config.yaml
num_attention_heads: 6
norm_eps: 1e-05
qk_norm: false
bias: "all"
init_std_qkv: 0.0255
init_std_down: 0.0
beta1: 0.93
doc_mask: true
max_steps: 3995
MLP neurons of a small language model. Each row is named by its layer, matrix (up: input weights; down: output weights) and neuron, and shows model dimensions 0-255. Each number is 500 + 50 x the weight over its row's rms, rounded and kept within 0 to 999. Numbers have three digits each.
Before each neuron's rows, "fires on" lists the tokens most often at its 100 highest values on Wikipedia text that the model never trained on.

fires on: "-", " re", " ", "re", "–", "2"
L3.up160:518493592494541465547540490535537510464444527562544456550468474516494533531498495489561544446501471507465504468501541530576590567488450600515462532475521535468449515508578501508510482513459452507481438528541566453532502554464462488563477401588422485506553552519527455522546523455542475491512486472520467445507465399418517440463577535493471513584475504484468428501654432565450467437510461414479455585553478526589585320433519524544563627532389505595524519432408535462404466545544443498446579474549436582469485573433466524517509445522483482459504583442458421610543519496565514546460557544475500479468557572550431502473510477462528539576389486520475497478473453449525517587543513449541514526468465529685446508517523528492520588475536483498493404432465507483563459482489530
L3.down160:448468461470577487487491579448501506465509444542438603471511560531491497491526486453567567515519504485524569503507605555574505454534468516551446459518600434497476488475584511512526535514418510491565509494491467507423462458499373554435551464549479456451592425574465459571408447497464535501508492515504506452482528491487410595597444473467527492530590403454441405502427421615535508507439576570518375484569484505553492510493478426586504527543533519519586424478536502535424504391492440439552376496572488463482468516475463572444470517549561463523466576447490414575517520473504619468489468494492563496505548574494496481505478535467498445498414487523514440498527404547473430527515485474484450383509442499466510422523542460556534464450436520521527583574560557584471462482628508

fires on: " of", "e", "u", "t", " st"
L5.up164:584473463478537544535476453567497514478496491443569516492503391489545512512485591537485521510442535415592507519505511461461392498542482481488486483571525523527525521547503432473495565531516525455479478478520493497515516513418524552572588461383445555500528580479532491556486496465434532548453452517572511487433452445459455520507552489499536455555448572581545523606465448523493476465551472434470429545503555650394384445504565496494468474413516497474575551449509478501521444532529446545503467539448493552541558560568488622463452472475504528584560396429510645427448497502451433480479596553565553528511488524478533448439496606503472472510505516564468427573400376544487451493460518478436444430546497502491452447530461528536387495455540504509488432496472565518529540516656590
L5.down164:494438513482590553482538528431463501432474496576538435469505576508560504515496475477579482495495489459486490480553493621502524429580551486581484431509414561533468467473456485455541381496505518491602511474526454507486464574538509488452376511407484488483492522429570479437496462490529479519532446473535390577499521524436438485440514555576510517426474447563493471521480500391562489537514420461492504443569532554525448536498494627540546601501459537340443534436481518436452459439450475476519509453492418558557427452545464438511495500511536522473532643508427478518542409421555533537514540468403472433550498433519550529541443550518536484478430560467449590455536572548429468553560450436551575501470419506582532507430580488466470442544451560483440525401447567456509493496461494

fires on: "and", " ex", "au", "il", "ve", "y"
L3.up994:501421420475467392449509443526465432481541483529514396461519550399491499565469540510530463489536460513525528463555491486408495470548568452525440486487506483505606506474581485447521479442455543437530505515569524523497553432445509501555531540539561527466620542501478521490463481566686401514524493466540435516515573478454468543444554537669500529491495477516389461515567434485496555495424587526403433557585424491477491463507543592646519481502619538569489522406553500446450490481488469451532485469510430554449485495386575421475553513505534509585472485458518455483435500536524579514504493533451548525507545606433553506478567558466490491541522506484476487495592503440495449551410547429526456461497537467473494526441550508465539579526489529457445496564536511532437439415480439
L3.down994:484546451513513514431495503609546505542529467533452471570548556415433611506527534431533536444469507469519502412471528487453519442453457447480507465636474547516612485498484484558542409493477555490508508331554508533580495485616600444488415531515558470410476512511518484475534508477575539472449525553492493489440429499506523517497497491472488478474442477455372543542444531462526480421442470474524569476488497547457489519411399580554521523483513486551506491475497539523460395572540488554472599430547567494560508491490607576507421486440593543521502457474531485471514551463618565546508483529497553555431464508420517434606369461390548521545529414517518459560521536498495508516470402474496502494472519455452489588504570546570499414458488514540574446511514601550530473447517539

fires on: "n", " made", " war", " st"
L3.up324:528509479561493453525469457510579467428444527455482412501539484548462574488444445459457459555532530536493469497516532460455415466512484408525407569487396546513516465556467470532496531480473512446531482464546545460468522395509476574560558515476624532358510497461458452503567527518509457542516574541490436478497515478551451512563529518551549514457467430461451552485446496581557493573509386539507497471492497520504460493470455484456409536439536422483501426549426576565513451493522319552471514514435429517507458458545549562576504469517539567427519510498423558482468583488476460533588532423508516520560517470512364457530536573471485488573457470426421612466567538447451463548498554480517561523471600496445442529491377516507445494436526566513526451493516431326486459482449472
L3.down324:550522451424501551441465522454547474456565629506532524471486462510484499485398490435518515424504487478514521552516456475532584430393413448560458524390556460438490492646555547506531464534456570632543488487457510535551481615486579484508612512497604458567540498405506484494490540489558531470516499454457393464473529475477475504521458585504447479546495425369487477491518610491513508504484574528398428520524584571400409357536472468487511415504494523512526495508452522503562472469539535494445537506562490430533579539581500524496519469454493415471462532492565508456494411512473544490553540556478471556475465488498581489431549522562437539519522411421568604489522514487520480405433501491522553463459499523505449501458566415422511536508555516600510457537471435541537514485478519

fires on: "ri", ".", "van", " for", "ach", "he"
L3.up757:544411555564488509490546461537544499430471547575441483589580461431522438464381455484541525547475484446486431508470561581554495486506534532601570522529527503505478507470550556446488508519493551421525473485400497510415455505494484534577477448451466543501452589579489502430479572462445533485440524349470586497508516449429578461542479431576495492466473576548434572462435468586512528449449429501527497467582445435510551471527404556534395430425504430634494405424481515476524485555518507584492452567549450490492545553387536517579538471436406542526437530473494534508422467545488526567559505466497471587507503527553457601539545427485529481475572517541534456435443538477531509463487447491450452470516502398515484455461500498448590527498494523552527561503416514482619534520491475
L3.down757:528550448456469498509534548530494469496392495503387469434583532435456460480573533417471501584548530552446466413426498440483520542446552454551526592562488493479602557475502435582615485473548487513444436592538484472526579490599496392566426573587460533552499428523480511526532511521527555430451479551488590543506476452545566494455489443472566550520458558421448557483518453478550487485527465474415520522460476461604412400490467439407514484532511538600470577578567440505510510501510441536544551568496567488534479374527541498433494565486551426441467417510484459505583566535523420487466447560566441537453492460482492576485483595463470521591432468436532499565528498463562525597558473500506476532473445476517473431439394475544545466550482468454488474539448483516485448480516482

fires on: " |", ".", "ri"
L3.up829:450562440470485530557604497550445425600429529507545537604582402463396493583530513454503495447545508529566431477499501450544413458514529463573484476456546458438477462446506520488474395494435544574476522467509613501476530405482534457494513437478544545463510479507523444500499475409556446440580480506507470368562490476509476434400470395474451502482506554494508535490468490508503522448477484444472540514492566444491571451473494547543562528561528354628594470585511462465485417435508477441473535503556546536542533554442522499441571500535534593468512506419533531536495562556451542487523422528498486540441531524556442507575558464425481501403509514475439489434477458509492573456517396535479497499517502475413583481384406463504518571556494529526515509403500560525568481549476401
L3.down829:510547540458554489482543497568472469545483449501504533440425414507414458567447578446522508478539452537462515390572490455434482546509503429526560484504473437512519578537512398465468528500535500472480507572437615542587514494616545500429444475443589541616489457612498470525551515500496452525504553546531436428526615604484509454472408531527507544472407471483604468403537502445470552474478524496545566475447476444458462463526566467434478497551467525432505474537537468490593482497559501508481475437603492563581464450560592492499474548515441423462411496429498600518586573654504529469496450525479549487485450497445478410508543520521511497560486524540463536514480445464482474526520553483497517585435500508559554502551608406404440487509587495422535524539544491520472463576474562

fires on: " H", " D", "l", "st"
L5.up208:536562432508502446445491524472561536527516607517499480483478513523578530437481531409538500424427534511534452526492526599567511480457492520449447473458493534559546496610478470491629562548495468468529567374341488494517523505527487421605425475481496419501486525473514513453621547445497521511555581487531583445520587535560450453479491527547420491540579427446493527427520447467461519473565527512493564573553502415476502522520496507564517460555527518558558546553586493405516527479455533428527483442463502452500452463415444486460505497615455386520615506469544478404556508524559511559470627547562445490497551512499468465428506519396464522477558551491526487572511476458552492547538574567474560503548519485579574515545466614527444506521455398488581543481486489478465516476570508
L5.down208:506527430498469483604522520529483430492416500456558447525564460427357518505514466503490468530473576470493470447434505464465437540628591478418540540435544471438506480470488501437544392566558468435593475495556470464462464466522470511536595479464465538496589556628531505595487496600408493526466386479538419528518507483493567480504481413448551484580570494552462488611433550518513487447501450505525563479568546549486504541488555469474427515500492451475381548579576570555542487472461515479453566503528542496608551540517522497533468527335530471409465588497455548525463501520504442433590506486478522534509523484447514556517478491510445512527553514491492558507532467553548469499541466509486476507505534449520493526634514497401469490478480580640535491418554467572505477521586527

fires on: "s", " f", " h", "k", " K", "t"
L5.up22:577487478402523522529591469534512550518442574486413432546510495520518533520506518423506541446560503458543404412561460439462487500556522466617543515476541395534507538517427471514486539548508482461495498423410419427438521501433525530523462461493501566451492640501509484452540481493475471602485462439619586550517524540467478465396484474474445531407450444537508550502531531418515505563546570466534561503633532602522437481493515579532416479402372498528585551540487514452525465471491517497493510451596499463536520528510513528553465474524621592486469506495593504519562517498489537531417509519555437570571479554477530481514513515474402432393505535506446488544496497544510544498559602490505512568472441454574434538408447457523493475553395595464526476503553551454462555471502500
L5.down22:491531534545477493546450511554482480538513448508506550496427470431445402459477517467519488523466502606553549492548570524526477474484561501470470463488516569484541428532492514489476494551477494531440559527465553492478519466435470505589468440539442567539485476575537530581501553511361433488451443574436448527471561475528566528566519498524526511508570558591583496548534368419458507487406519485524502572500530527557485483499360480445511470528474480496538459502538575522506507541505537464496475682418556467479472457442434356496552398408467449580523523484441447443439527402466439507526597464480556524483564443555485444488591418462493537574502437550508487454474478517494460570431463556588562419538479449415590407631449483494495480466510572523484497489509521526492533524590538

fires on: " |", ".", ":", ";"
L3.up191:547449527543525467519556535507569494559392547467515514552440541468414527584437500585488501542618542574442387464545454423468483528511466480516472539454478407457503437496529451449500416432547533599506482530587508554441489491504532513607462559491476461458534529501425526556514483533440539523516391550504459376510396390462514529487429492555445472531485557537482485523490487534470473479443536430469487497520494533537480526496467410453491504497579449473523575524459531555514505524489521398446491509498389485506477589405422511413488542548589446472575617546576470474552519540500462489456580422625473501423540492516411448473510477368513466520435447553469418537472463476496507585497521607525529530496466560581452552476541471434513532539522503461461515455522547508582595522555542
L3.down191:529468535463424434485499541543543487496508466542475533464504510508521481572534521549482456543534513565459428514419469550513536483504534574502477488525514502503518527505505471547496475476512523458474398506506471471547451617557494541486528509409528439559505555424469503499363419510570413481543505565519464405469502471417543571478473495409430533458522507456490499517466458491546394497558486513507507543414577628546515569543555388536616421500518574517572393469449429517474516544467421448455545537462515506508517457623498580476588533478494487497436466571451517527486579465497600510518439498412458529456444412514474509551518503514525501534449513567444422513456432505466524468516633468419600510454508524586579500395591516648514585521516491430607483519460435511534506477486576

fires on: "–", "-", "p", "y", "er", "or"
L5.up201:463476540366558510477525490567501547505450504510522405555412544469567470502567468467477561473562531471554476434554590521591574444562510518502478522553586500532432448496474444436473462538518539527484590660469501571452489521510534492514528461436465497404477471467538563546518587521545481481462561530503386454522536426505523485535513494515564473450449613439492574498442550561503559464566548554470597556575461564511553454551566533505488588471448541477509564448448494449417437577563502465446458569556445495551563411465526407569498491536632591518416511557432530479450511488532515516496511556544526506455605485498453500506460548474457595500525516411492438453424382500451583523519459456492521528469415518423451500475464483532536515472527511514374537424499476539531513500509495
L5.down201:459425517475467531498482532511557509500560500486513572537445434477506562550461519474458433547536504537562433502528552481483401569469390529472463590461456423445420540448484602565566491462444542416555540483493523451508576471530344490523498499484546609464556561559477451560531454549447514481580402548514409562404506474473551524470405618537519512520522396495492517537525435552465553490618473447580457546429501588495529537505491414460547530479636534471459511521494574505567466490515484532574533504501495563455418528516447541523527548496505451449420437565540435562452498508488462476520418485527614550612523456549571483488457499479453488453471430442457513499540531536434454498497549542409467513521539514407589462526532427479514399493471455513514479548555489493576540463510568

fires on: " P", " I", "o", " Ro", "s", " re"
L5.up102:464454495541556390535519388449533507538487396621587467523517572575510468491443526515492444574449463485509481535483468554517500466453526515549503471541500496565493494371527559534552650498519533566536491495495556504436510550442508556425473548450527424523398367466499511517461419564543443548548532538436522519537450500629458531505436516505579470470417402548579412395468490524417492411546456511558450493443535434441428469480501554523547516468491438510483440500490538514524489545532516448496564514503520558456500467541424501475477510581553522467459575496405513484485543454523471425589544556425509500439607529577575580495432419502482487506515451563484436530493522510494527580480509536463555533494523461537496581526507498511386621518571518453528517517494407469574553453547493
L5.down102:446497594371420493453411525514571531497534598475582545431463520377491453484470542515473563422426572475473549549605477419524531443517604502523495574439446522469604485514453555508446468573488507500464540530483476533500584621460491492465544481484407474568548517467541486433486434469518499447463458462471564486521528451533480551546471424447515487528600504556447558584520621446520493536478501508503432487440464492557478508525428476484383556501508510389518498554627414549504483477577460557473427512560468499497502444581460521579469524496556474505444457488610453546517459525458454526523476560543476426446475573507511485504480506547509556473534497406533493475475447594533455462440533532583583577449484603491551422522515529475498463429462464514521418526515523580428453553508460

fires on: "ra", "e", "y", "t", "ve", "ho"
L3.up633:583511534551552549535447448507493547568555483407518495424535532554496457487493548542545587523488639500545519474531408520579413491438434584538472550460512504463488419469584518570522423543514501456527487439496484589492438543402534462505491426536549463469522547444490524442497499540434559507536622472529535511518516502439462443474536439437512444452470509473417423468440523419474447486547446321584538468472536497504541455500491499387435523514475376493503505466436492543428470475413587564431564617553509520559445523557521423486539487480580628565484581499550498531523480480531563452486437530462514531575501548546467428478509552544574446540489496507522492456509488502460537511565510434488456571535492476566618544581491489544529510441585519477510498476509548599450524535437479
L3.down633:532422472541531442511525540441510434441506472594473515469532540545471537446483529491524553419516533481446567586453504528540501539517547556559440527576512544473619523483533473491478556512540546552448452467510478477521417412562479468445474487544488529574544527531450465535498513525484515547454378617429582449521553436554504553463504462539533459560496469550561439456532510458508581480522508522440479531512438478480441558462446515449564415449514520549373521459561445444520434495497439515493531469550434460563513419477550452471407577617501579551495508502484527411502481504463468409420519469473462486438585433550512538422524513511524597489521472510517521553500560467510565431516555670573429386531568518502429512418597519419579437630537475511541537484531559485534564558496501

fires on: "re", "ra", "a", "ia", "d"
L3.up145:555468428473513542606484483437551423527479501528528467498443501539443530450453530550539504550385454481410514612622467514479522414497457502595528487507589422580429447487573439530510516508497531549546548463460572518476567427449503601454553474477523498483559465422446498420529500468584551442477482562511560469519526522469567475528544494533479444540507489504445413547581480504459486457409536464531510441453595528508479383491506529487471576520523411504520572526502484539499465530493548411591438470377445589526534579499450544468577495558480487528424396568469505491560570525477428578486572499491521474538533468530458531490468467428496537474467451472548423573542434431522493453566522489496521418466524502430545496396471513546413565551563495594505487466504364572586489538493504
L3.down145:438520461522408408546479546512484475472554525475511465504462524465492490539462511503505515487467523558436540463532502542443488541460544509502409580454536483470532482531494530488517436525443532579560599455433623540553394549483482458529541584465481525544486537559492471512479535495524657525521545458476444433524500495585473534445482442518486580551507514522469495521510606521460518533507412435609541549542491578558472514501392509533508484531592450446390523426542414536445490528584591525520502491479564503521405607559492436392440534544542658472483544518463560411430461504426486496468563546515493588500492470474489482509531518523565520476563661437509519445470494423578455492461493496464482480450517492521460497475496490436611527492429448479554516486419450511429548591421410

fires on: "s", " K", " sp", "M", " S", "L"
L5.up934:537448506467430474477533521535550480493458507435505499475477479585415536466534420501560442471405488510442534350594548469435510463530496475517518499520555324545506522523501515547573435439522507313484498519429505448427516532440526448560442488549484509465516496548461534551458516523474532533561587524488578456551485488612469486493551533459448489480531543498479444433518511472535586474446481464606544464535515509484534524537503534542555598473413452472425587589611606536535431403463421467507501500447569482538488559600495435521614500471434486543453497465541412480471523563472473504439580461503538575559464513516414420529505515402461482405512518476519530529514491472434464528554535555521549482497397384509518453461485508475543480532401513500502481478516496595474528504516546
L5.down934:507522498529522461498530441534516491501569529566523510577448423487536447536462499492472478618481478494482496519496456546434490461578509401532501406454549508454476486476503438438385538526533516509581591457519493534491455543433521469447416460541351537588471578556495539475488531459368410525478519460492525507505495572511445500472514463512411466430477542432557489518470505538396510402495470514574479513557436633481459539492436527447459397503448465482542499555467449535551527444558611400476449572573523452543479535461559442467592383432491479515496479412468470493480482492554445588418444489435619408516546494521493452507494465513471509471513486502529471606434576504493476521495392412515622537516520498480500443556452538474465455476544524570534487448421558483538536588470481

fires on: "u", "a", "ar", "ut", "ti", "i"
L5.up12:529467460531436484434514488501454465494583525578559394615544465478506579420410555561571514436358501433465507406436531549456589524552572515468538525466510445534494546530535476450454524455411439532435671556516482397448491489520515537558497516454530591563560535422514577534476479500504541516479496514423593453507514542476506594436529512539462502506566516565432555606441477469433622491531517563572427521530496485475424497459516533430546483471537523510582533481529484554482489513497548466457477513429520522528515459452500525405492525450636490414523460442489495403483544503434419463520551595504482579533561471458503577466553575527503486467471435448499462484455443412457552540471503525561491554549495539488603467511528493548480559496523461500480529485532553519567595518468434
L5.down12:509581519603452570501546456477509513538437488430553568417470521558495410511477381513435516508574560514514445491554507490475457580521558598400595496545531505479501412536408456483543539607520530571538500441577521489496510507406422487505497639460453493517512571603585414489601562529405491391524489532533448607521478510593488496566512422584522481510497537451455530480434512530553495470478582432462484570481526461532476536538461426478439448505504437435479542515457482502568519548416554491442427523448554415512524489630450548503551520562490436469498542486486510524419446531479494467463463495478564532457540487502363478504535545495518467404580498575520538495476508562487408508510537401521507547471541490482480454524570451562473502452429422496426529469486510465490476473570522

fires on: "u", "te", "i", "ro", "b", "g"
L5.up224:565479535580446476566456579404516440437524560475505420547549442517574530529476497506536548551363530534564521458470533463529512492550465474448491511481494467568438573570523500407516433567452424475468467525531525586518507474498594503606436466515516515533550480481513487523384490494524520527444562547505531506448537588550460460588505510499511459523472602488457501546498557429503497457501515466668451530549450502530498493427536457537558567520493532522470544552575577498513524551463609578510501467486482451444515585474513479402546436486495498566541509488521466337479505520450457494519553502526479453443507408525392451528466561515470470498509509561545466585380579547546377429409499596453453450490478491425511517456528530530467538532423489481469447435432450497459571378522500
L5.down224:471590500478596515501462493515569514533481529562505505389537481486492457540504463517440568539441425567489545512522513485516475501491550540564559522596430585481438439609544485487502516656526484427517540471611433567606544442515494462430517473450404415435426489454560468438538443453482476576554480383419520392535517506464513535545575495510544411470466417516435540465446496485584451476508516513514488473432565481470465506491537434392443496406532467474489548491554586509515435528498521528507465495511597545511527536528526531451564401463479521556530447560538551540497526500531497499512505608544393465546452492479490547469552528425464522573426479449540491491468466478551403527542546506498380539499510476575455487378520464540602514502537463537414508562505489509399540513546561

fires on: "Q", " which", " re", "struction", "s"
L3.up264:555478474593537497530394537480540510550459442528479545487556490446415517455529454555447512516516436456495436522424601496530386502519443604492501541497529509546586456473539523515548555509520586411468478600473441536513519552522505480521483464485569445486454470398501455408493509509492493529535523497439529437464495502505458613442435501467569498472493531462465463498508382403574541486470527476461509580500510465489489478503487496556546493592587409432501481598617483466509514535457512484592512503620476491533528455411498518509551493568531629540437514562425356538463546477456453562391499463442540583473516471569505492530562457571449483492486498615579476572498579456482427566437469491542493447497543518491548466491505482525500458584547502535574509554461557529551620434460414
L3.down264:460464498467467471465533503477579504514583587522541440529501565450500437568446515389542481451489458554472438486548461453434597505447547459364531472509481446583443568494495537466443444471469415538570499377509544518476562493507492575584534612551512538477533447616483519460483511477549464525428483524543427493579478571518462494484478570526540545533537451560512445502562551498498477495509422538525553437467444443571489489515548488392448555483410518527523590389532416540439511435495478515388501580507576585525474543529502487450547494401514519491487466464583497439505483565548507556541551534526457435507508543558560488502379572491481472406465509468454523470520469524419586438622448441455495591473493499468519555525539498498510505460490490505423459526451481474433388631476532

fires on: " (", "s", "re", "ra", "com", ":"
L5.up219:485526553436540490429438522535490475570563524482556506499354521470424436431474443477481558463452504514545490579552550519527478567538424501469504477546507410596505516444525508553571515471498502565492549559453542468466512473655394514488482598547521402474406468482452463534500554462613530510599428542477458606511537559422542507511472637499489549436491614515479431503520498532428440457605546444530527539498501565552443376477512539541563477493500354456495549488489495520454393516482503573519456511436616475503559512470502462483546446548512424477529466515464522421421538473523438496507461535556439474524476370476448562541469525587532444496479480514498465458542511468439539547480561528495521539519539518411526466520499531564487525440565525423508539491528515478406474493483417
L5.down219:542515449485486534500450596578520428481518568478525624506464573436514603436441405474437493606464576470451495509461520525530503520597542485549403504491505462564564550461475480547542431448485537524572572550507459527466567532428525544467561497463535444573508479497487543468457524634493458467502523638461591481427514504452425491425418501483571472465550406573549573470525619520494516435448444425532470427450545511435519493462526554473569474601507464568461470454551565499449432594481491531516496509498478553518465509436520463493446519429542457493472471481600493514493478462390480550519481485544402551543496578561573532544399496487574451400516549508534486472478539470574457440482503434564551557555516468495589543484522463439499482471537560504487524406472496471497590537461419

fires on: "per", "ra", "z", "y", "f", "s"
L3.up412:417499476458502541539539521411529447558474489475418484512463562605485558439456451548473532481596529508486508588541534458462462433390409451598535471417436475489463533473448536506493545476452518468576521497452603441482452587420552521507524497446564468538564521571483486500501511460503447504352503467523477446582478489483465475555513426455413455477518601518392520502473557428471473510513416515497551536414534443491521407498524433569583534500569405484540397542494520534467516461495548440479445481486407447516557564529541426513508575516520447508532430587444535548427466499484587440505445521536465462485502493435592512544522580494472575546514497520502450473493604517623546488534617506546492492494548485411473550525418426508529501434468459477460530539586590528434561531458540
L3.down412:536575454452598497436571564486489433503426492509487564415512539555435506466543497464543426528574456538471572624599428461474417477442438486402576451522429482507669414488486453471543602448502526470515511479518492462547521430523498479398526505461448516551457564554504476476467517489490439541460459490569512479445472486485565566436446583477511490524492584463392517396485442537434560465514478547457405497488506428516462523472607482526478504542527549555486501514500497451501510575512492471474578513451604550454486408589502488523471521537491612517590430508555561435510542444565435550493580474491448450523460513561548522387464513482545533421562419448533458561540516547455543553507507513542513472536558533544575410517545462438548518488468449415459496479479515578546437536432492

fires on: "n", "al", "ed", "b", "od", "x"
L5.up303:505601413553439556477414495432449505500546536539469396555501517492468510458439575536514531461537529536546492460526436500534485637413591534479507589516401502484459542545539533490539535534540520622597657490487525438496556452538517455393562528530559511483510489454493454456482517519506503478462473466534479526489566575464518397427480490525426549591465535536469496470532530476545453498466504493474641445492486487460461512445495485538528481580536490519464453584407512535521529558538469541492518472581459544530478412488515477394462485481496491514475487480600433542325480486515518414572506402580531562466515543458530467526525461447534546551502378533504544527444400462410479580508487521493503535457648484566542542496478520569477421549403468498509521520517513523482472469455443
L5.down303:511447521563485629549616513496491474502463442457480628441463377526534517576464561493553481476544520576463474434507468506508419530458447464529448472469513489572486532481481554508464505450498571498536474446422513483463482547556536510521398528530458515494437611485515532496399438492436513506466533389566585462448461451514436441539491519489614490527565501511556523498470544595421458460551501551575442580529470480520483516559547471588501517624486467468509524477471494491479463467549457467510444502494512473486485555578469438427541574553548498425580499540470418507502529443492500509592571487430499502563475382434500596430568434593448480521430521478546494457497557552580480548472500452574518423482453461470534518390548467448567596433532565540525481350438502510533456487494450

fires on: "n", "t", "s", "tic", "m", "k"
L5.up395:499519379410548485538505444501483513578476538587463496454437555499548476444513509506412541464482464479510527484496361516536563415487535661477558471499505464554569553546463512508485498535493501500524431536459503446457560457507493584402483506475517536446497560575426507526501485536435443474511519514561508469542475568539339478486453488474488580454484483476553565482560527507594510462470458496464506413636478463476447507398555525467464435486513456537569501535474550475587432522504530464452484458513539531526438447516539479550480466498598448372502439470591521505542541398481628598560469456541432524395458536473528530548475559520486515392515529537581494512526514605504443588529481538590523448525446534395477493480486490471541495480488518563484507546419572499487578514614509
L5.down395:481478496538518452580530531558440469452555435462493468494437522594481488504498535515508517465476470468417573474510529563444547465592501495516512468598480514569411570388507378572462421497525598554499450537635525556560504556474596494475473526468517527456597500432519422567510408503605501439500481478499625529510468429416530496561440517615587449516580499449524520511483535513532514570500517434471552517451512553544432497471438575523472536514567561373492492532461534471505564495469425476439454554540532427455538467516547544503454466451446537569463521543490458496470514568459515419450537525358540475483522486476478458428532493503538526512499465494454510446554570452430553539462550523433493413438526423464432505509579521464460445535484464448451444445570504586415492605542559

fires on: "ed", "al", " St", " The", " T"
L3.up515:507601539477563385528536483515436635501446544497561492455455432470433438524448511544554519517499440556517465486526450478540510464472515543554486535572441620594545589494446587391527485591511438480521515491444614461506477521551439561530475485553484565501501478420529548478551572430498554536556476418524509465591596571463533511578423486481480464551533539423549497495558589505515498507453497476516575538511442508442481509442428485462610447499478530444483511516498598449509488496517420420402544440547467530517553480487531488488455447546456482426494559557555524538451507470434591469403521430476486488502586507558558439410517485498546508532449520493463496559480495546408423497405520428491507425502495482562643458570519561530494511597496524461502481493592484527495530406514413
L3.down515:397418478471451505427505440499329576517491404494503585460500563490549449554462537469561459503441417594464514580496510531535487428567541374518509510482526483489609620499465453556521531486498514452562552559471486608543484498418520497494429489482498463510485488478581463403438611574426544564578487517551396543438471534516431441503459535470504525554526557492511465532603545472509460458513484496518509568552497509419609522494508537617520518499441465460472613466397497448479478467559455503438564490387490567400487499519438582436458588554504494532501453526450495506426491538513508511476438504425519523524398494423564501486532486535509542502500561538501561413507500561492532522437472519552554473431493481505491574487581476537453535471476429422526511542469475567490458493486432

fires on: " |", " Mi", " Ro", " I", " St", " W"
L5.up607:426502467491512473531505460479490477488462428537589448492482642491441483538534509491564419589423488522530436471587488465611482474570475580515536498462535584544490447540480473564496540534540544462600527571401417406424520549476492505438549456472472379477514505486536614428463534529498527601486465466520504552451566493523556466480451427511568482470509406346451526515418564569444450410516423521506487520438580502508467459495490503486418393639512459479514509516416540508551533469524443525442403564472432532543514508486494448514493424543506535491446526480500479490514478496404510538513534489473577517544529452470523533562423459507431526537467472513523572457525499505506591495495536502459531533446456449494530560452527533435479430514527539389528519549389524473618557434547405
L5.down607:542438535425476503415520461573564459501544581572612518454445638551500465450522560509516509512495416493605510474486513508481503504433474535564463590482545481400470618376490602423539469500501511484476527472478479505490406539515472526532508542474460471425502435476546539567486560443520452590440552522483579420538534511507490458555566511521484510421508450456489336486464584502524490481429455506517515510581559419501530449516466489575555606440474466552549525573549504502467489411619575447494422466435521543495506495479443537474400450495535457495527580499475480554426478472471496520529457486420510483475500465455455370385537537430544475504499470447574529527531423558466510516549519590445557591516448474446458509521535524427434520527594484490512518509502516503452519571593501

fires on: "it", "tor", "et", "ot", "ist", "y"
L3.up80:490516534463494395501429499526528486556485396466554515634482499457403509395583461414541490596499493533435463529436523541498613430569585507436435366492469441480501499503548447495411549520471530597506562445494510548584420430466505456440551449488503469492514536446473402459533429563453460495507535510567481413468511591491403508495525509534450533406508437386558507507493457478500542538503396434539545465409460485486434490424553493474393585521540448519620559489468447474520520519467461443440556557493513501515458553375524438492475546515532470518498472495496516483475488445486540441476538540494519528515526508436520362520548448474499641491569551486497476548486446504524503450478480512547519459466551519434466519506547511482493501496621506492522589532504504430458557414428446
L3.down80:451547555533562560497478528555466453428440460509453452463401542439585516524433539464482518450516505477570512453481594486519398483545556435484563542512444568558521497439513483490486404450537416445542561525528448496536489455424514538472528588484476473531501414469478530469551644576586541487552425532496522488524521446460459495500525554434568502545550532609504595477507587473514461474462526508505471545605517578496496521505506477489496448443469529641502492561586498522494528441544533505438537508535459534540469443479536647484491489446457440463431537479511454540518540562478483456587523495448456525479530513478609530484465489501488510536486460575642469481552510582452412415436521485424519554491383550422561468511499415411407478528427507570500489420459495555623537533449521

fires on: "S", " App", "P", "C", "L", "R"
L3.up273:360461508525423572483440483552552507560474555476502497486552516471491434539511595521477472484375519530508510559494546503542469528500478513505493522561518465508497597552431396538502538530492495572458577462491466501583572489455558558561520475574433542546683534518514497543504475511458415488477543436494572514588671532487547394510443520470525496513553403530622520546533396462473552528472414482514451490458441545483562515488393520508495525514519528537548526543480422469492516538534479508471424433520548430534435453496533430482576472517449605428559484565628380459512509505518487456560554537485499519517479532512518507536583510507481492486420494568513506444499522514479537533426348511397466474519582546549483505540452538573459518536481440542464519480522607541463506497466531
L3.down273:520486564556473505507501513462505573581535533501547471514466483472470596499488502518500522462486557588550524443546560518565479357448533508480501450574540445421463440546521438478450475483512489538455525455623497721500498470572466493539472531466561468503427494599489472559517478523535538464500468538477551499567478642489542538501508512453462419486561497517474536487480458461411520478493563455464454573460447459512429408594557434485459472484564417430470451481450489393404482583544433457569471510540538455454415409480502588422515549490517492538419499498442534530544477518513619506503416555526577432487470522430573513534492641512446539508524469482516406503504423540426530484446516506542561534546505544610513524471509485507515448412462495547551469470509467591499513452564486